python train.py --num_hidden_layers=13 --hidden_size=256 --num_attention_heads=8 --num_key_value_heads=8 --head_dim=32 --intermediate_size=512 --vocab_size=2489 --hidden_act="swiglu" --norm="rmsnorm" --norm_place="out" --norm_eps=1e-06 --positions="rope" --rope_theta=10000.0 --rope_fraction=1.0 --qk_norm=true --attn_scale=0.177 --bias="none" --tie_word_embeddings=false --parallel_block=false --extras=["capped logits"] --init="normal" --init_std_qkv=0.0268 --init_std_o=0.00525 --init_std_up=0.0268 --init_std_down=0.00372 --optimizer="adamw" --learning_rate=0.00178 --beta1=0.95 --beta2=0.99 --weight_decay=0.11 --lr_head=0.00398 --warmup_steps=272 --schedule="wsd" --decay_fraction=0.941 --decay_shape="linear" --final_lr_fraction=0.05 --batch_tokens=[32768, 65536, 98304] --max_seq_len=512 --doc_mask=true --train_tokens=495200000 --max_steps=8192 --dataset="wikipedia_en"
MLP neurons of a small language model. Each row is named by its layer, matrix (gate and up: input weights; down: output weights) and neuron, and shows model dimensions 112-239. Each number is 50 + 10 x the weight over its row's rms, rounded and kept within 0 to 99. A neuron's up and down rows have the sign that makes its largest values positive.
After each neuron's rows, "fires before" lists the tokens most often just after its 100 highest values on Wikipedia text that the model never trained on. A number after a token or word is its count.

L6.gate68:73 27 63 46 53 64 58 54 26 52 44 44 59 40 49 64 49 53 40 38 40 41 51 43 37 64 67 40 50 46 47 55 54 42 58 43 33 52 51 59 53 61 47 43 63 58 63 64 36 49 35 51 68 46 58 62 59 25 45 60 51 29 44 68 36 29 47 52 28 39 54 50 51 36 43 67 69 58 66 46 52 61 62 39 63 54 53 63 59 53 50 39 33 47 45 67 57 57 20 37 46 55 54 50 56 54 54 47 46 56 45 51 49 44 37 46 43 51 47 62 42 42 47 44 54 62 55 54
L6.up68:46 52 43 48 29 50 70 51 48 36 62 46 48 63 60 47 65 43 57 43 59 40 62 36 50 47 54 53 44 54 54 56 47 69 41 47 60 44 42 44 47 56 61 52 54 60 56 55 49 59 44 42 38 44 46 41 39 42 35 56 48 48 54 33 39 46 36 47 37 43 61 45 54 44 41 51 24 49 62 47 45 52 51 29 49 55 50 52 40 59 47 63 48 46 37 69 50 60 43 69 42 53 45 29 38 53 50 32 45 37 58 39 52 51 46 59 48 48 57 58 46 68 52 54 54 54 57 47
L6.down68:61 54 52 58 54 50 49 49 67 39 55 48 51 49 34 58 56 44 65 51 44 48 60 42 36 43 50 44 39 47 36 49 30 46 49 63 42 51 53 28 47 43 60 57 44 72 57 38 35 47 31 43 43 51 47 75 65 53 69 40 48 54 64 38 54 53 47 49 47 59 43 48 65 33 61 35 52 54 55 52 64 44 39 57 31 56 51 59 54 56 79 53 56 57 53 30 50 65 37 52 44 46 49 52 52 53 63 67 43 43 49 52 39 58 49 47 39 51 55 17 55 37 64 39 55 68 51 61
fires before: ", " 34, ". " 18, "." 13, "\n" 5, "==" 4, "\n\n" 4

L5.gate490:57 39 60 44 52 40 33 58 50 46 45 58 44 31 46 65 58 48 39 62 67 59 57 50 37 55 46 65 49 54 18 45 63 59 59 62 38 45 52 48 40 38 45 55 66 39 45 61 57 47 48 61 42 47 36 60 43 46 61 33 48 43 48 45 40 56 45 44 64 54 49 44 52 35 52 66 70 45 43 43 57 59 41 45 59 49 58 44 67 51 50 36 61 41 50 71 46 54 55 50 64 50 52 65 48 75 63 41 65 35 56 60 56 48 46 61 50 44 54 49 35 49 64 74 50 49 52 61
L5.up490:58 56 59 42 48 56 46 63 57 54 48 48 55 55 43 45 60 60 65 48 56 61 59 54 48 48 61 76 50 56 55 40 46 49 57 50 46 47 49 59 39 37 49 53 59 48 57 54 58 54 50 60 59 49 47 54 47 31 35 28 47 50 49 47 53 47 24 33 51 38 52 45 64 39 48 38 61 48 46 41 52 57 64 39 56 46 47 48 45 40 50 32 51 31 46 50 49 32 54 54 70 42 56 39 54 52 70 31 62 45 64 42 31 43 43 44 46 38 56 55 47 72 79 73 57 51 53 64
L5.down490:49 58 34 34 73 53 48 39 53 48 38 56 57 49 59 48 52 45 41 64 53 40 50 57 39 58 30 68 41 47 58 45 58 41 56 63 70 50 56 54 52 55 42 35 39 53 38 62 37 56 63 52 41 53 64 38 44 57 46 39 43 40 44 60 64 43 53 48 47 43 43 38 53 51 51 44 27 31 59 30 57 63 41 54 51 33 53 51 56 71 52 53 53 61 46 53 47 26 86 31 45 48 46 41 59 51 59 49 62 78 63 36 36 46 70 47 41 58 48 52 33 49 57 39 41 48 48 52
fires before: "| " 59, "Dem" 4

L6.gate323:55 40 73 68 52 58 55 51 58 55 55 60 55 63 43 60 65 68 59 50 51 53 42 52 51 31 46 38 57 38 51 47 59 55 57 38 28 61 55 58 38 57 29 61 60 47 58 50 55 38 60 45 54 55 53 54 54 37 44 59 63 60 49 54 58 40 48 62 28 62 64 60 61 59 43 38 47 46 45 49 43 56 53 42 39 60 48 36 47 49 54 29 53 39 36 44 33 67 41 67 46 49 58 63 62 70 34 74 45 60 68 70 53 38 47 32 41 32 48 52 41 68 37 56 50 44 60 67
L6.up323:51 39 58 51 48 48 47 54 43 60 48 51 49 44 51 35 43 36 84 54 54 35 48 40 53 55 40 37 54 50 39 54 49 42 49 44 53 47 55 38 53 55 62 52 51 39 49 44 47 52 48 52 48 48 57 65 56 43 44 54 40 34 50 47 53 59 49 59 46 41 57 51 21 73 45 71 53 54 37 44 51 33 48 44 51 59 55 30 39 62 55 56 51 39 51 39 44 50 42 55 37 42 60 22 46 62 50 41 27 43 48 23 39 74 69 56 46 46 53 29 41 54 43 44 52 49 57 42
L6.down323:47 45 37 40 42 60 34 35 47 44 66 72 64 52 41 59 40 45 39 45 48 61 43 37 42 41 68 36 50 37 49 46 38 54 73 68 26 66 50 46 56 63 40 74 54 58 46 48 39 45 40 50 40 43 50 57 55 48 61 52 65 47 54 50 43 43 57 49 41 45 53 34 36 59 46 35 36 44 61 40 42 64 63 48 44 48 30 58 46 46 60 63 55 35 52 33 44 54 46 58 47 40 53 36 53 52 50 53 46 32 59 26 49 56 64 37 49 53 70 63 48 57 46 56 58 51 38 60
fires before: "==" 20, "He " 13, "== " 11, "In " 8, "She " 8, "The " 4

L6.gate15:36 57 38 47 35 47 39 49 23 64 68 33 25 51 54 47 53 54 49 37 47 43 55 32 43 43 40 52 40 36 55 50 55 52 57 19 58 43 54 81 48 56 49 45 58 41 41 44 44 51 58 55 58 51 41 61 53 48 52 69 50 19 62 61 49 46 42 67 66 46 43 49 54 57 58 54 44 50 65 64 44 58 39 47 52 50 55 59 51 67 42 56 66 58 42 50 50 45 61 43 55 50 53 59 45 34 33 61 39 52 47 50 47 51 52 52 47 36 58 50 29 41 54 45 65 58 49 55
L6.up15:34 47 41 35 51 63 45 52 44 57 56 38 41 32 47 28 40 53 56 41 56 55 39 29 48 62 52 35 48 40 74 49 61 48 55 36 72 46 64 66 42 69 43 62 44 42 38 45 39 53 52 65 59 53 42 52 41 38 42 46 42 51 51 48 49 57 55 49 68 35 43 46 49 55 48 64 54 59 45 68 60 51 60 62 65 46 50 54 48 72 43 59 59 48 56 47 45 49 43 50 49 46 56 46 54 59 46 61 48 64 59 53 31 64 48 53 51 44 50 56 45 41 69 40 57 61 43 59
L6.down15:31 27 55 39 46 38 45 46 55 60 37 45 62 59 38 50 44 50 56 44 41 48 24 47 58 67 51 49 73 50 56 54 51 65 45 66 54 53 52 59 53 38 46 33 55 61 60 66 62 51 43 56 40 47 53 50 60 48 42 32 50 56 52 58 50 58 38 76 46 50 43 59 67 40 52 36 37 31 51 33 50 45 31 44 45 47 54 44 54 60 60 59 49 55 79 35 62 53 63 47 48 63 61 41 49 54 44 53 49 47 61 46 69 52 43 46 53 53 69 56 50 32 82 43 61 60 27 47
fires before: "." 36, "1" 11, "+" 4

L5.gate436:27 49 45 61 61 50 61 44 42 42 70 70 48 50 43 55 61 51 54 53 54 53 74 43 44 47 37 56 59 58 48 35 50 54 63 41 55 49 51 50 53 47 41 45 44 40 48 63 48 61 53 51 34 35 67 42 32 52 47 51 66 37 43 43 52 60 50 57 45 47 56 44 53 65 53 51 50 38 48 63 45 56 55 57 40 30 47 56 47 59 57 50 47 60 44 56 71 39 42 58 61 32 61 43 66 55 40 49 53 48 51 52 58 54 51 43 57 30 71 53 48 61 38 76 58 66 64 48
L5.up436:56 54 64 50 56 52 61 52 45 55 32 56 53 43 52 52 47 52 42 42 57 41 44 37 32 39 41 34 73 54 50 28 43 66 40 44 53 29 50 55 63 55 49 52 48 35 74 52 43 33 64 25 42 48 66 48 46 39 36 53 49 44 56 50 35 48 32 40 47 46 43 53 39 52 49 55 52 60 54 44 49 47 50 45 60 29 48 47 54 56 64 40 50 49 46 42 55 62 30 44 36 36 52 45 49 28 40 49 61 33 60 59 35 72 52 32 44 36 39 56 47 35 62 42 36 72 39 50
L5.down436:52 33 39 60 50 42 49 55 63 48 69 39 42 56 59 64 57 50 48 66 48 56 40 61 68 53 48 63 29 40 72 67 44 42 52 57 37 65 50 41 48 43 59 46 50 66 41 48 57 53 34 63 60 51 27 60 64 57 47 56 44 53 51 55 63 45 47 77 34 67 44 44 59 43 47 43 58 39 36 42 49 50 50 50 45 64 61 50 42 44 45 41 46 50 49 60 43 47 52 40 54 55 51 39 50 61 47 59 34 60 38 45 45 49 36 68 61 60 47 48 55 52 44 56 66 54 61 51
fires before: "\n" 44, "." 10, "\n\n" 8, "6 " 8, "4 " 5

L8.gate224:60 49 68 38 35 41 25 60 35 57 38 47 44 56 53 50 34 56 39 61 50 44 58 36 47 57 33 37 54 56 51 58 63 54 38 57 60 50 66 63 53 45 66 47 48 36 63 54 34 45 63 49 51 44 75 51 51 41 39 41 45 48 54 57 54 47 57 27 64 44 60 63 57 65 56 63 46 57 43 56 49 56 49 43 50 61 31 45 39 38 42 45 32 58 44 55 34 59 26 50 42 48 54 44 51 46 26 50 75 47 64 62 35 58 49 57 54 60 63 53 50 60 61 46 45 63 48 56
L8.up224:56 43 47 37 53 51 37 45 49 50 42 42 44 34 63 57 47 43 42 41 51 55 54 59 42 60 38 50 26 41 29 32 40 69 55 39 57 47 62 51 54 44 44 55 64 38 60 44 61 47 58 47 43 36 63 49 56 49 55 45 45 47 56 62 49 49 34 63 72 49 47 58 37 42 65 64 48 41 34 48 47 48 58 64 57 45 50 53 54 52 53 59 52 56 45 74 43 54 48 44 27 52 46 45 56 49 35 46 54 52 57 53 48 64 45 43 70 68 17 52 73 44 46 67 70 65 48 42
L8.down224:45 44 60 51 37 54 73 48 49 57 33 56 54 57 46 55 50 53 47 50 39 52 54 58 47 45 45 67 62 58 62 55 49 32 41 65 48 59 33 44 41 42 45 51 64 59 48 48 59 52 48 49 51 58 47 45 55 51 55 52 62 33 69 43 48 58 50 41 50 33 45 45 59 45 57 40 64 48 55 64 46 54 52 61 33 42 54 49 60 47 54 47 60 48 54 37 44 43 53 48 56 43 38 39 45 32 56 44 32 49 42 62 48 37 58 62 44 46 56 70 42 56 42 45 55 42 43 55
fires before: "\n\n" 30, "\n" 25, "in " 4

L5.gate511:42 51 54 44 51 53 64 47 52 42 36 63 32 64 64 46 53 52 63 44 59 84 44 42 46 52 57 53 47 42 45 37 61 64 61 59 48 51 57 78 56 48 33 44 60 46 56 63 65 44 60 28 71 47 53 53 42 55 64 56 60 33 29 56 40 40 43 65 26 64 43 35 74 35 44 55 53 53 60 45 55 50 59 53 38 39 62 58 46 58 49 56 81 38 48 46 56 59 64 48 58 52 52 69 42 60 55 67 39 49 65 47 45 30 41 53 41 51 37 52 59 34 50 58 42 45 45 48
L5.up511:38 49 34 50 70 46 47 42 54 76 52 40 52 52 27 67 51 48 61 47 43 58 45 46 37 65 36 45 42 57 53 51 63 36 56 43 48 38 46 47 59 44 63 47 48 39 33 45 45 60 44 63 40 52 49 49 52 56 35 49 40 50 51 47 52 52 64 55 51 41 56 46 44 61 67 54 35 51 55 24 56 24 54 69 45 51 54 43 50 38 35 38 56 37 42 29 71 35 55 46 35 74 49 40 63 48 50 59 61 66 49 58 39 77 65 38 31 36 58 25 38 44 37 50 41 57 60 70
L5.down511:42 41 40 69 53 43 45 49 49 44 31 48 63 55 56 54 29 54 49 47 50 63 53 46 61 44 38 43 38 64 47 66 28 38 57 53 58 49 49 62 54 53 35 44 55 51 44 62 55 46 46 53 38 53 57 26 66 56 44 39 74 47 47 57 58 69 41 47 44 56 39 51 27 58 43 39 48 47 40 53 57 63 48 58 32 63 51 67 42 43 62 30 61 49 65 61 37 35 40 31 35 68 57 58 43 43 69 53 52 51 47 40 51 34 46 44 52 64 55 52 49 46 35 52 54 37 66 47
fires before: "| " 91

L5.gate385:52 33 53 34 56 43 71 49 52 66 55 63 46 55 53 77 57 64 51 45 40 57 44 41 25 67 59 54 59 62 39 47 47 42 71 31 56 24 49 49 37 43 40 56 62 63 49 55 38 55 53 58 44 37 60 41 52 35 53 43 54 34 54 58 51 45 48 51 42 58 57 51 53 63 53 54 38 45 60 60 30 30 44 47 44 33 52 51 45 50 48 48 76 48 49 45 64 60 61 39 60 55 57 45 46 53 49 53 40 60 62 53 40 36 54 44 29 41 41 62 53 31 41 49 50 57 47 63
L5.up385:40 41 56 53 47 52 66 41 34 48 46 54 44 52 57 68 49 58 50 49 38 69 49 25 36 70 64 48 52 55 61 50 60 59 51 29 59 34 45 46 44 39 58 59 58 44 29 62 41 56 57 67 46 27 46 42 49 31 54 41 53 38 52 58 51 56 56 57 56 52 55 53 73 48 42 52 49 35 60 60 45 46 56 44 63 37 66 57 55 50 46 68 65 48 42 43 62 61 57 51 62 56 65 46 36 50 55 55 52 71 47 61 52 50 52 41 50 60 39 54 56 38 39 34 51 59 67 69
L5.down385:52 47 33 64 53 60 56 33 55 60 33 50 42 66 41 63 41 47 61 50 47 46 47 53 61 42 52 40 45 54 46 52 43 58 56 50 55 65 49 46 60 63 39 57 51 44 32 60 35 48 42 43 58 54 38 36 46 50 67 38 59 41 70 62 31 51 39 74 57 34 46 56 66 49 54 59 56 50 33 46 51 52 64 54 57 51 55 52 51 48 50 38 46 51 42 44 57 49 52 29 29 57 44 61 45 63 68 65 62 44 60 45 53 64 60 48 54 41 51 53 55 51 49 54 55 50 54 49
fires before: "| " 95

L3.gate312:63 51 55 60 62 35 49 51 36 48 60 50 20 52 58 56 51 25 48 50 55 51 56 53 46 50 61 47 43 71 48 55 69 49 47 54 52 47 58 66 45 46 64 47 48 42 45 58 51 47 44 51 66 53 31 53 34 56 23 39 53 62 60 44 37 44 67 60 46 58 49 43 61 33 44 62 54 42 43 74 45 55 56 51 43 50 31 40 41 47 55 44 62 57 53 71 62 59 60 61 46 46 39 69 36 68 49 59 49 38 36 71 60 51 69 46 39 17 37 38 52 45 58 60 63 59 52 45
L3.up312:63 46 49 50 32 44 32 56 55 56 49 43 47 45 45 47 45 43 51 42 67 44 49 42 59 48 54 56 51 59 45 46 64 50 36 39 57 45 67 70 42 49 56 54 57 35 34 47 50 43 44 43 64 43 36 82 60 52 44 66 59 58 52 40 58 61 58 41 69 62 53 40 47 34 41 51 35 50 52 81 39 72 60 60 53 46 54 50 40 55 39 46 41 35 31 49 59 43 44 57 50 53 57 47 47 48 49 49 52 72 45 38 48 40 49 53 47 24 55 45 55 45 49 62 50 43 60 67
L3.down312:42 66 65 54 44 47 49 43 43 44 63 55 37 46 26 47 48 55 58 67 64 53 49 61 60 46 73 63 60 48 44 47 58 53 51 55 48 69 41 59 52 65 36 37 56 45 35 53 68 39 63 67 52 57 63 36 43 48 40 57 54 54 60 51 65 53 44 64 37 44 53 71 46 57 48 53 40 35 52 51 42 39 45 74 53 43 50 68 54 66 35 38 53 51 64 37 63 69 63 60 60 42 69 48 58 43 71 65 59 49 51 44 36 52 43 47 37 53 40 39 43 58 55 41 43 43 59 67
fires before: "." 23, "," 19, "+" 8, "ia" 5

L9.gate323:63 35 49 57 63 57 48 53 31 37 59 30 42 52 29 60 56 38 45 33 53 51 53 55 55 38 64 44 43 59 53 50 58 39 54 56 40 44 48 46 58 54 55 60 49 42 43 54 47 38 35 50 44 39 29 38 70 46 58 53 53 68 36 55 61 51 56 64 48 57 55 50 61 62 50 54 53 58 55 35 47 51 48 41 48 60 50 49 54 66 39 35 58 43 52 69 53 51 34 34 47 53 41 44 58 61 64 50 62 32 60 53 60 56 61 47 42 46 63 41 57 42 48 50 37 40 42 60
L9.up323:34 55 57 33 70 48 46 51 45 51 38 44 57 54 43 44 56 53 54 63 45 43 32 50 53 51 42 51 59 34 62 55 32 79 48 40 45 50 46 40 29 48 44 37 38 66 49 56 42 64 55 51 48 44 47 40 52 30 41 60 62 47 53 54 59 54 53 45 41 58 63 56 49 60 57 57 44 49 51 52 62 52 55 68 50 55 48 65 53 26 53 36 33 44 31 52 41 48 46 53 52 45 57 55 38 45 63 44 48 50 61 44 47 58 33 39 41 63 59 63 40 51 50 49 48 54 49 50
L9.down323:48 54 37 49 39 54 26 36 38 58 56 44 57 29 42 45 48 43 48 33 70 44 49 47 58 37 52 40 39 35 58 50 58 49 31 60 36 54 37 50 73 58 58 78 65 53 53 54 51 67 55 44 42 54 60 58 58 56 45 46 59 47 57 47 44 45 61 38 54 64 45 43 58 36 45 45 49 54 64 48 61 39 50 56 63 42 46 24 40 67 50 62 65 53 42 57 56 34 60 52 57 42 51 39 57 33 43 42 50 38 46 38 54 50 81 53 53 45 52 57 40 53 43 58 46 40 47 49
fires before: "He " 15, "The " 12, "She " 11, "In " 10, "B" 5, "For " 5

L10.gate443:60 27 49 46 50 63 41 60 54 61 44 50 35 55 56 55 44 54 38 18 50 35 53 43 46 43 64 57 44 26 69 53 53 52 40 37 39 75 51 48 54 45 61 50 49 51 45 67 52 50 52 46 71 57 76 49 53 45 51 49 50 48 26 50 47 49 82 43 55 64 65 49 44 39 57 51 52 51 48 36 52 53 61 62 44 56 49 44 33 55 58 76 43 45 49 57 62 43 49 36 74 50 57 30 53 62 31 55 61 66 59 46 54 48 57 40 58 45 61 49 30 63 50 55 52 52 69 49
L10.up443:64 48 53 50 37 48 67 42 50 49 61 74 64 43 48 63 29 57 33 41 54 50 27 62 45 47 31 59 45 50 34 40 49 45 35 37 60 52 48 49 56 60 40 55 36 46 59 38 29 62 58 49 29 53 48 53 53 60 55 48 43 48 68 40 36 50 57 61 56 41 28 47 46 46 55 41 49 44 56 27 49 44 49 38 46 49 54 49 60 48 37 29 61 35 61 43 48 59 49 43 41 38 52 60 46 29 41 52 51 51 37 46 51 55 49 53 39 50 49 41 51 50 46 55 49 47 41 46
L10.down443:31 65 34 61 44 54 46 46 53 57 42 36 47 39 56 48 56 47 55 57 60 53 43 39 47 56 61 31 39 61 59 50 51 53 39 48 43 62 72 49 66 35 42 67 53 64 34 45 40 39 60 58 44 36 62 52 35 51 54 54 56 52 49 47 32 54 50 40 31 33 52 50 59 44 52 50 65 24 49 55 43 51 42 46 66 32 44 54 50 54 57 40 63 66 53 46 41 54 47 45 53 53 61 28 67 42 47 40 40 51 44 66 49 54 62 46 63 47 43 66 52 65 38 41 59 48 36 57
fires before: "\n" 51, "\n\n" 15, ": " 4, "s " 4

L9.gate159:59 45 55 49 53 57 45 57 47 50 42 48 44 33 55 60 53 53 63 39 42 48 47 50 53 60 27 44 60 45 51 42 52 69 39 54 40 53 83 47 42 40 56 48 35 38 49 44 59 44 59 60 40 35 62 61 47 34 35 46 44 46 36 57 53 75 47 48 29 52 64 46 55 59 41 61 39 57 36 50 76 57 48 46 33 38 47 39 45 50 51 55 35 31 67 78 51 66 24 54 50 70 52 44 43 36 60 58 37 65 62 47 42 60 65 64 42 57 37 51 41 49 61 55 47 49 29 68
L9.up159:60 58 51 53 59 57 57 49 40 56 53 55 66 55 45 37 59 54 69 62 54 43 48 54 58 38 44 41 56 59 58 46 48 55 67 36 57 46 60 55 50 49 52 55 45 52 68 43 50 67 46 50 50 33 35 59 50 28 56 51 65 64 45 51 38 49 50 42 34 44 60 34 57 64 44 50 70 45 48 54 32 53 54 57 69 51 58 41 57 48 44 58 49 51 51 57 22 46 41 62 37 73 48 47 45 41 75 45 50 54 65 59 37 40 51 62 44 49 46 65 65 49 42 51 53 46 62 61
L9.down159:37 62 54 56 51 56 44 51 61 52 53 51 41 48 45 57 54 45 56 44 44 45 61 48 55 44 53 41 37 37 58 36 57 62 46 44 43 51 32 34 58 63 56 57 40 44 45 55 53 47 56 58 40 50 41 57 61 63 45 35 53 68 69 60 49 41 56 62 53 51 55 50 47 58 47 62 50 38 53 54 50 50 62 57 42 36 64 37 49 61 40 66 53 66 23 50 40 61 51 53 34 61 48 64 51 28 50 46 55 42 45 54 52 44 65 64 55 25 43 35 60 57 53 30 70 59 56 41
fires before: "(" 24, "gu" 10, "voc" 7, "6" 6, "who " 5, "9" 5

L9.gate329:46 55 68 69 52 62 56 54 55 43 61 61 57 46 54 40 67 62 42 36 68 39 49 39 46 45 54 55 53 36 34 55 45 51 55 57 47 58 59 53 59 46 41 39 46 48 62 46 44 50 53 48 55 59 50 69 52 36 45 43 33 55 53 40 51 49 51 24 44 43 57 59 46 63 46 64 42 68 49 46 63 65 37 56 56 51 50 59 53 55 47 39 58 47 39 44 59 49 41 46 52 55 48 57 61 47 61 38 62 52 49 53 46 46 48 50 48 48 37 48 46 46 53 55 58 57 49 61
L9.up329:62 65 38 38 34 32 59 50 57 47 41 46 55 50 34 44 50 54 64 58 64 43 52 46 54 69 47 45 60 49 55 43 40 39 51 56 58 50 45 27 50 56 47 64 58 45 49 27 62 64 36 47 46 47 34 32 48 54 53 65 54 79 55 52 50 50 48 46 53 45 49 26 42 50 61 46 60 58 38 52 30 39 60 51 29 53 56 64 49 58 50 38 55 47 48 59 60 65 49 37 50 34 44 32 22 50 61 59 23 42 61 56 54 50 52 55 49 45 66 64 24 50 64 54 46 56 78 43
L9.down329:44 69 60 48 50 42 42 45 46 45 25 55 54 44 39 42 71 53 43 46 48 42 46 55 54 35 38 50 59 32 45 56 49 45 37 54 46 49 52 67 43 48 50 40 41 42 60 57 55 42 55 51 74 33 45 60 53 43 38 57 41 65 38 48 32 45 68 46 43 67 41 47 45 60 52 41 55 45 56 62 72 64 55 43 65 75 42 59 61 36 61 54 53 66 62 51 51 41 65 65 41 50 57 49 55 50 51 42 58 56 27 69 38 59 72 39 55 55 55 41 41 54 64 36 52 56 38 38
fires before: "\n\n" 85, "\n" 4

L5.gate284:55 63 47 58 47 66 61 46 32 75 49 54 54 49 40 68 47 50 47 39 49 52 29 50 46 44 49 38 56 39 53 53 50 32 59 43 47 37 39 66 49 51 44 41 60 60 53 65 39 54 50 48 40 39 68 50 59 45 41 36 47 48 49 64 60 51 55 61 50 43 55 56 55 53 46 52 39 51 44 61 50 51 58 49 61 48 45 57 39 64 63 63 67 54 44 45 41 41 46 64 38 44 64 53 53 59 49 49 55 66 63 62 61 69 53 38 34 63 48 52 52 46 46 43 58 55 55 39
L5.up284:46 44 40 49 32 53 59 56 58 59 63 53 67 52 48 51 30 56 50 31 54 56 57 49 41 66 51 14 35 58 51 46 44 29 58 50 43 49 50 59 53 49 54 41 46 46 28 57 44 54 40 46 36 51 60 53 51 58 35 51 57 54 69 47 56 37 60 58 53 44 44 45 35 61 66 62 49 73 58 42 56 30 42 49 69 51 57 45 41 56 34 46 43 45 35 45 49 44 54 53 60 34 72 63 41 50 37 35 59 43 51 48 60 75 57 44 36 52 52 51 58 41 51 51 46 63 63 63
L5.down284:51 59 38 39 50 45 38 40 51 53 71 55 37 49 57 39 51 45 54 50 46 54 44 39 34 49 36 51 54 44 45 59 40 58 51 50 58 57 49 39 65 47 54 52 52 49 71 62 60 48 44 45 55 62 55 27 54 47 59 35 58 62 37 45 45 54 30 36 48 46 62 34 65 49 44 42 43 57 37 45 62 48 47 42 51 53 47 52 59 36 68 64 58 58 44 63 64 39 51 31 75 52 41 60 51 55 26 57 50 53 42 62 35 48 53 46 54 58 33 54 38 55 67 40 42 40 47 45
fires before: "the " 39, "this " 6, "his " 5

L8.gate223:42 43 48 37 50 57 60 56 54 47 55 52 57 64 41 56 47 45 39 36 54 47 40 54 53 34 50 42 61 37 54 50 49 47 56 49 57 48 53 59 47 69 49 50 59 68 71 63 40 61 55 38 46 48 50 39 49 59 33 44 43 63 39 46 62 62 61 39 52 48 38 50 70 48 56 56 36 52 48 53 47 59 40 41 68 46 40 34 45 53 52 68 57 49 70 52 44 36 44 53 48 54 55 65 51 36 44 48 66 45 55 57 39 84 21 44 38 38 62 46 49 31 65 71 57 63 59 55
L8.up223:34 65 47 45 56 53 59 38 54 42 55 55 54 59 65 78 46 42 66 53 55 55 51 53 65 41 68 41 43 65 56 52 40 51 61 74 46 25 41 49 40 54 55 51 43 55 60 71 46 52 50 49 63 54 44 63 61 57 36 48 55 52 61 58 44 63 59 49 67 48 47 54 69 55 34 54 40 57 41 48 56 45 48 48 76 36 46 47 44 55 39 55 35 42 47 43 44 63 65 51 43 67 36 60 58 39 48 40 54 61 42 29 19 49 51 57 48 43 47 48 56 61 57 47 52 71 55 50
L8.down223:53 37 55 59 47 41 43 51 47 62 33 44 55 51 58 55 62 56 51 46 51 49 53 56 48 37 58 64 68 62 46 61 35 58 58 38 43 47 33 28 51 20 64 43 37 37 57 55 48 64 56 32 62 56 52 50 43 47 50 60 46 47 43 49 50 53 49 39 39 40 51 42 48 35 39 66 49 69 50 34 61 55 72 45 40 48 39 47 20 50 61 55 52 44 50 48 52 60 59 60 51 45 69 43 43 60 60 50 45 37 58 45 48 46 45 52 62 68 65 50 46 43 55 58 58 49 52 37
fires before: "\n" 35, "\n\n" 14, "the " 5, "Mar" 5, "centur" 4, "century " 4

L6.gate202:26 43 57 56 52 54 46 48 45 54 35 50 55 57 53 59 53 67 50 45 45 52 47 43 51 50 52 62 47 36 73 43 40 58 53 47 34 30 69 51 46 50 63 37 49 49 35 33 52 44 57 58 50 48 69 51 51 47 53 47 55 37 16 56 52 77 38 30 51 59 60 44 59 38 53 24 40 49 36 58 49 73 47 48 42 51 47 53 55 50 48 50 46 38 42 69 46 55 58 52 51 44 37 44 61 44 71 58 59 66 70 65 70 61 44 34 42 55 37 59 52 47 41 60 39 52 63 56
L6.up202:65 67 48 52 31 45 46 57 49 45 56 50 46 52 46 38 24 46 41 53 55 75 65 64 57 58 24 61 39 46 65 45 41 48 38 49 29 55 48 63 46 52 68 47 55 55 63 38 49 48 65 59 64 51 76 55 41 46 40 62 54 64 47 57 55 51 37 57 40 41 40 41 34 47 45 50 56 56 37 57 47 44 69 39 56 63 31 45 55 47 50 33 36 44 49 66 46 56 50 56 45 62 60 60 58 57 41 31 67 40 47 50 56 52 61 43 64 58 36 43 41 64 65 71 55 49 42 72
L6.down202:33 45 63 45 67 71 60 32 41 58 48 60 61 53 42 48 51 53 55 52 59 54 45 64 32 59 46 49 45 43 66 45 56 34 52 51 39 26 56 38 48 47 37 67 63 66 45 69 44 66 53 42 60 34 64 69 51 52 62 47 51 51 45 64 59 43 49 43 50 49 39 54 41 36 49 55 54 39 29 46 59 53 44 51 53 52 45 51 46 57 59 54 53 54 37 40 50 46 52 48 58 48 49 59 50 53 48 67 51 51 51 43 60 49 46 53 42 57 36 45 43 42 57 48 57 54 42 51
fires before: "| " 37, ". " 21, "= " 8, "formed " 4

L6.gate247:49 47 56 57 37 55 59 63 62 56 42 41 41 39 58 61 54 56 43 43 50 47 51 49 49 41 50 49 53 49 44 60 59 30 41 61 34 65 50 52 44 55 51 52 53 38 48 73 53 48 63 71 47 43 50 47 58 44 58 63 29 45 55 44 57 57 49 59 50 68 79 54 44 43 68 62 52 63 47 38 46 65 40 41 48 42 47 60 47 52 44 36 62 54 36 65 45 68 41 54 29 43 57 47 56 54 41 39 46 52 58 46 53 61 45 43 43 58 52 74 45 62 50 37 48 46 38 48
L6.up247:69 58 42 44 50 63 55 56 45 54 60 40 47 50 47 62 48 62 50 45 56 42 61 49 46 46 39 49 51 68 46 59 57 53 41 38 45 56 49 44 48 64 60 40 63 45 44 29 56 52 56 53 46 38 50 44 49 46 65 53 58 46 50 31 60 46 53 59 39 85 75 41 39 64 55 59 42 45 65 53 41 53 41 40 41 36 44 73 35 38 35 35 63 65 43 52 36 60 23 53 38 38 64 51 60 26 42 43 46 24 53 63 61 57 61 69 36 65 48 61 39 55 45 24 41 59 28 58
L6.down247:57 52 63 54 48 50 47 54 52 35 65 50 58 42 56 37 34 41 37 62 63 43 42 32 28 39 38 57 53 41 63 30 38 47 46 31 57 50 39 38 52 67 61 39 38 54 63 67 51 47 51 55 47 54 57 43 47 48 67 51 45 35 52 58 42 47 47 68 58 54 54 46 45 51 58 32 51 52 46 46 56 49 32 56 57 49 35 62 46 45 77 56 48 56 41 55 50 46 61 49 65 52 51 34 51 43 50 48 55 53 33 44 68 71 55 22 45 48 34 50 48 63 55 44 39 65 43 34
fires before: "a " 43, "an " 13, "the " 8, "a" 7